From a checkpoint of a small transformer trained on Wikipedia: 8 layers, biases.
MLP neurons of a small language model. Each row is named by its layer, matrix (down: output weights) and neuron, and shows model dimensions 0-127. Each number is 500 + 40 x the weight over its row's rms, rounded and kept within 0 to 999. Numbers have three digits each.
A block is one neuron, or neurons of one layer that tend to fire together. After each block is what it responds to, as a language model described it from the Wikipedia text at the highest values.

L2.down635:481491404535506458483497500482500483475516546499533439479545457536476451527457580510427480540452564561493527478472555375507484498496515488492505463576513504519597487488534502438526429494470477425524470541504462540531509511573483496499464448479542557485442534517515500474510550481473531431524516460489453501554540538488512492469522562475493510541462599493466468536564512492508489463486
Quantity words at clause start. Number and quantifier words (one, two, some, more, a) opening a new sentence or clause, e.g. "One day", "After two seasons", "Some members".

L2.down267:528480484554522396488473511495555512516510446469459514528502413531487481525493513561471543518527416489555492472518575537522535477450494522485482496488509509521533523554498432538536527545484511470546546496493550530436504507496527521537497512439451487447483452567536556546566500467462427526529393457547436516540489613473526454528497569556502529553542501518479427505542554575541510460466
Country and nationality names. Final token or last word piece of country, state and nationality names, such as U.S., Ghanaian, Canada, Slovakia, Hong Kong, German.

L4.down9:538534552515481441437503526399561485489467461491476494468440546543490535580514493490562533493518604471522513472519490484505429522458523506534473487525499530427549499489454450515490492447511521468518483495450485573524497487457500469500535528570503471519382460509487524473469535520431554520500583505442518481427494499511487538481444648461592501543473520572507507452530490461495628503448
L4.down19:443521541503461477543499509486482415535485443473486538484447494428502479537472459493489542574492458562473464502453577495524534520467550521496469418474455466429531576494498534443493499529499529543523500508434458516559563498575554517542584503537379441488528526542532518544594485426538533497519503525497531440501509566514458510501502493489471453545496473565532482450587511525437446503419
L4.down239:480454498537491529544509499486477497460480461563484551460490440518458511537542481602501522500513503485471499492458525537525475494488551552545437513434446539451562502511534508533463504470535496594511481424533483465576469464495484494485501512487553498558468510527571590509428539475460443523453502504482498450517477492480465564435530529455423451466521473532548576514486583509512475455446
L4.down306:547479481446511487503498532480516531444560519495513501504471507522465495551493465495481506497489487508530537536431517487492497500482506553552511414522499443500550467514482518472539586464476444565499450439564469468505528514519498495518471544484510415580577450538515445539487531486457476512513440547545487555557543572496516447483418508449537415511450490470517536540503423449542514540501
L4.down425:522471533488519411485540450514564418492491498512429506506533490493441551573425527516489536524591460476491487535504506444506504519535511514513481509448407454492493501512510563501468548473522419534472565617519469503512524501482545523499468410499546507454532544499458483467523524510506493550475477446383509509577519539502500474476506506500435552580495426619582485449510528491484511524504
L4.down454:483538499497505520490515502469533465458535473457522535439481494512591433433459500484468397458468500578462437492507556530570546544498502514442475449500521491493502512458504461557504482528533495463527430468541570468504488474446496523517593369462459545498533520570529538540600408436528522553485499505527543413523496517489537514537503428521539554489515495497445477508519484515522504481453
L4.down455:473464511552552536540515496457567534475489501489436503534439472477477587459523551487486539516574477486524480489478491536444483491541424532499502499499449560527521588557540505479475524484433482521472509438533462576530534417460466537546552477467428516516550484484435566517457538523561566446475501535505530515462524476497508496429488470486520503556552439414564552489486500500458488475486
L4.down513:493419496546594433575529494550542547430464539517480480533489511565485520508506467499454519520541477552520527543522503573564512518478436472566538545451462489489515488500558451440511502481520495488529444494410442521543520412531483488544471515541509574471523455511505542472459443473549434475475488428555500482518467606566460561525460454461498498536534548525556517463474460497519450465529
L4.down598:498505401548532543458568568487532491488504499555449497511536514580480545500488533452445470510504526588495572559517489505482565539459490478490547486487468444521503522525455436507508547531520544501554492504450531564498467512447460478512496476524485521430481537468459491457525500441561543460519462441456493422484519503522523551501444498539551507465556538539526435421451515470540448459488
L4.down651:476400491462516493559436500514490523454514449613483540483489501524523529470438471492493463538564459562566433500471545431533493552441505528507485532458501501452534544513465556480491517439489578548507486502482512498605437504535484543479601554490492483555516478510478425537425469547456523440548513497526568542449545505454584456512526511461432570526493468433505489526476458468570540497513
L4.down821:502522560474477523459501513511478437567540526565477549503440508496473442513468554496506546582492501498521443517524484497508515507537559446471510465496483465441479532504507524578487480516418546524500560462486467525548455551520496500609446607480498538488567449569447564429485470541384533525437476477516427512528532514517494512432416483490530529484495460474543516509508550503433490425512
L4.down831:525512489532482593512538484504452537416460532506491465524512523514541496479446462520531563550446415552462499474525469442463450464431522501491558530528487450573503549482540468553467447509487519452549552548395540524472505430479540481496513505467508452513557432500423476511467503545449570527474502499523500489490531539569512404474449455524477451440523508550489465504474508513461563473612
L4.down841:477443558453496484505542482484554525529427504506480515486529561559500512431534562547511477534557491478527498478447462486529540534511414452477475478508538542500475453427501418524602435545539545491469485555478485476514529389487497539535438561502485471507412474454523502518498464495493494537494505519467561548454535489547411503482507494480534506518524521530545548523546622447423532426538
L4.down956:492578585531601552443481552513510512477511516454466503512496488436535467539524501545451539500518539557444541496531512453452462518460514466487502443530427568465509584491486449509520402468452574438536567478524465527421539486490534563502560508515432472487519527496477448548502531476439485510452494540535516455499455471515521543514514468460548500492558516510561545461524522502433452504457
L4.down963:558460475484520524531486414448448475472442522537536490541449498495420488452452504462426406512431486461527524513537479441482422473444489479505542473484418541482470516528488494546557523539541510485547449554521502466534444589510465486517572517549480455512560540501546537503437490415455557558538493509471521520504468522493468456485513441517445543497509517552424460576581488519550496529435
L4.down970:440530505414494511425498551524425495496446416507451517418467463526579483483510595455460415519567546557539499541497530501513533528478552446460555424511537461510507512509545570505518584498531550450541473484474491546481508504474496490586539513537534509514460496446459518564496448457498513505525512429463489472511506552508485487525495506482609521525452573446547476490443467550548522490505
Indefinite/quantifier determiners. Determiners opening a new noun phrase, often a clause subject after a comma, where, if, or after: a, two, all, some, one.

L4.down18:623479479534458476537533568478513491444491467508433491520437512488468413573520511530530502518545428454534513470574501534445508531528539517577470525504510465528473519589448548559546465527528476447438505526536595463441475524534506467454411490512508398486476424510425501473436522470484498411529534492501459548532521546504531495572561461508488474536486489517516551538451522535548531440497
L4.down55:511468540542575469495587480504510486561513493482509461476478499501512432489462539466560497495447454561525531535445569495493483489505465576469448523484441464446586518464564455495512489466511523558496543471453506527551490559437484438527499484497540504552462609469551483447504501487527462549508474421459465520542550471470448562509504520554589470485497572525482446508502492528496523517546
L4.down129:545427493540526422481443451464496501537414534581542568441568544505460521507450479480498519472527439452524510499545425475499492539480510474473459521515451439599432570482538543468544482516414549500487448517482510451500492485524489521471465402498478476512504461514476552592515533457476522553519525436521512453514598537455543462512557546530566529548461512568548499488502513542513476456543
L4.down260:502542434523505496596510554477447533499526506500477442468532486517464521590535470499488550472455452513527486544509518483482466520485507509572408472482584447503521441535478535482480498542428503530508572468509497531547470585437427421495487499508538406536494497530453521522531498492539485477527464423533484477513495506461468519505487475534373537480520511519516543478509469489508442450508
L4.down341:506497497468481508500549514552518556392487530409492575470524512550452436514466483498573438452440433498502538541498527460550426460452491533550558528497486457450502426557539499567458482487552436476519493433490520413525556554524517434439430442469530511474534502580496617519449535533565556465603537484443470529552511497490555456459499471480474532539483557489467525533491545609480468421551
L4.down354:560417407540532551465451469504508473514469500451555456441537423511530497580524486566439483488480477462466502484509579522512541520521520508481433548468523449446503463578601519478520467459509484477482578498596481421537565415498488440510463501514457487542482478552517542548546512526444518563480518511514422478488510553469447443515503538541492507528485526543502448489529557576504513536550
L4.down463:445457544544520454545477519532493501494529521525519397495494485526470468523504441529534511568426429532556507566454572487409578493469477502494498475511492532576486550528489506532523430522459498495526434521482539545479451533609437562517432542399488489487548475460447488493503549461541515511422437491457497542574472583481475497517567533497531473573593475516363544523483574543539457548446
L4.down518:472518540479472495536473500442547511521475498530514440571506489493589502530530509469474577494493448480355512532462512469482535497492493479523504515525559504405479493517517499540523521491515480494482542497514483479426426511561434448471485524528560466515536518461527487520461513517542468551545560489561547477492514550513534437399556478498572504410564493491507542508493489479500466467548
L4.down533:374490507495575459528409518510500554458579490524475452526459468513477521478482511486502548478445516452452519524456483543473536522499529499564489449507473489546443442441556524546472532581452549477430449454527394464553439529502534468501526520517547525500458464436491499542450528467456448486548513523532480554481550540428532483515427547530455488483557516445463510569521544486418473532512
L4.down621:475487481478518486443473451497551480460476480504597484449530521515504475485458475466415542481549493542523433431537501549467491498458417586468491467494523471438519521490549488563483508490533522449555463440540543482533456498471410554453583525492548504566490529402445543490505508515536431525538479454537522467516507566507489448496455464491472527493447434510514486569544520490526557494539
L4.down657:396534482542468545548490555478510459467473520586491541435472486521421552494476480501445509533568476460515506500531564546496459498556498453519504523580504556581514476515533431441473517504529456473452461475520534437528529551527572436445479509453534537519519536490512518479504484511454588362501476505465478474511503492522478457488528520516546502578567524510481536496480500539541466559514
L4.down736:553486493458476485550463410436505502458523443452450482522493520480464547467503467553549522520503533492555474492474526491485460459495476524507551476492513531561446511541548512474501538454439459487468484517470494475480549484504510472569447584540487466536494533452457558487467574485474485576501472482536514519445590471462534486490438455516434513499543560475396547511447506511481521471510
L4.down809:487493485452490446502611490559514482526452506515498494479528520528545534503495527482535483490444468491564475508592515516381512569584443481557518442511555441496445452516478523471485469476497478467475534524527516475405431536480487529498425494472526441467526539481437441507371560438512473592505466507535546493484549486526599495441510507481542484490535474522535503535419502529515527458555
L4.down812:533464508508534440489571566487468493510501441513505428544478526509512458527529524552535454580478496523454525541548527539455481509462467509477464490441497401487496557483515462535510432493518538478419404516496547476501487488576510452548482367482554433516482454538544546559492484529541539452544502489515487504539495549486520491521467461531478481522472485493538537527445525484525475440515
L4.down878:518450496518515550506541476481447531592469502494487543478493539461568504531482518532419529522550498590505491563464503523565481555466517503485512495472420518543492576506543484471518453541491440471531567497497505532487483487507538460484542460484483591437424533504517485523528512482560425482561543548519538476474503419562540480549486514530564485499486527446442423507509503410467497467532
L4.down896:520477472548552494460484546500561528533482474521502502540518489510489535431582546461475560495457569494482525556470458483525545557482509451549468559522669459504551433497507545499461436479506568496426404462462517541490507476473503500481571559506428549465483489448450528445550492496428469435509571470459497561525481481499470513505539537522511577473485446524490479514459513464492595460525
Place and language name endings. Final word-pieces that complete multi-token place, country or language names, such as Kanna-da, Ugan-da, Idah-o, United States, Sri Lanka.

L3.down284:512420535475496549525529467366541511499539456545462458457533545495525535491452539488489531503494498489471552496426524443568442572445519551459463483536492505389552536455497538486505442408478473426516519514507546513504479503493564625485453511516466470478515480502571453560519449475414504569482506555481534531497494487474539524477469453465491446440456476480421523548416461463481541499510
L3.down368:455475479563486496494509463510475474465381513507535538424549534570524551544496524510466483532539487539471587499445487462530531492490450455452512527517496495433502481528493435507493477461459561526522494451473453537504555428491458497593563472473581552519495478541536560511478495504492506500487505442436513513446534521483465589379491441492465511552533534525556489443477499481432508502512
L3.down377:476530436468470503460538496525461553544522497545443448469572538477494482483456470506523483499480490436458488480467413458500537478422535547448547524504494543464510544537522499484469542542567515398570534478505521513416470476517507522528448516549463508470459551452602522492452473440485552534507591520523526486454522466491522482469509552519461466578488523542556560553514475408517452543517
L3.down385:541480475505463470589524534508573492498550480501470536508524551522520498491516523548476484459489538451502463563453549512470507570518489546475505482531516530473541452477439569476542442429568497431522539570434505494470454471467491465578551516519488506512544418453493457571553412517520479484529514528546505487527498446479499437522517499525443441569476510464561552551487494508538549549590
Indefinite article "a". The indefinite article "a" mid-sentence after a preposition, verb or comma, as in "in a two-volume", "over a decade", "Jenny Hu, a".

L3.down317:503499459498480380494526512486502503524526431439459492437474556473488419542481504544475485521459477490520457512548562518523574526416428505593448540456510477587495543534493486494498474527454494500597508465506531477452518565480492507493479473396473441507484436477508580472564495492493477459522407460500488539545439572518524491532500500538546571568533550495482507556531540548507450418489
L3.down516:516445444448404471523513537427486512540454537483483527479466523495446511580497497526433489508537505581530510502543533479484502531509503515515546477491502544515550520526485575471467487530543458458424571508482626508533497522484556476512516543444447419485521567532485479514483549538500461569489516541460518514590491471453507466477497495504510519602474520496475485496429479457433615507561
L3.down703:513455580435447559496499508529450505521603482422571437471480485536484549528585502510445510435475479461537521455568491402459528513449450512491453506448562518508487452519466490521471526535486431516514516439478476518495478527573445557464530467571465487494493518536454509483520424507447495508455470435480451520499523536468399493482536551527481471451506431484510505469486529586479448551498
L3.down732:534452530515570495440494431450561506369543531485516493447520446498435538541463477495431473445534518450531505478537526545505540458561480503456470527412571492466533487517516488517498531511524557541501498469536471512553542572422480515514456565459526493553503439542483519520512484483507466563496481502521478492508544535467504545549479536524466501480499452506444437479616467549554434473509
Country and nationality names. Final piece of country names, nationality adjectives, and league acronyms, e.g. Belaru-s, Tibeta-n, United States, Yugosl-av, UE-FA.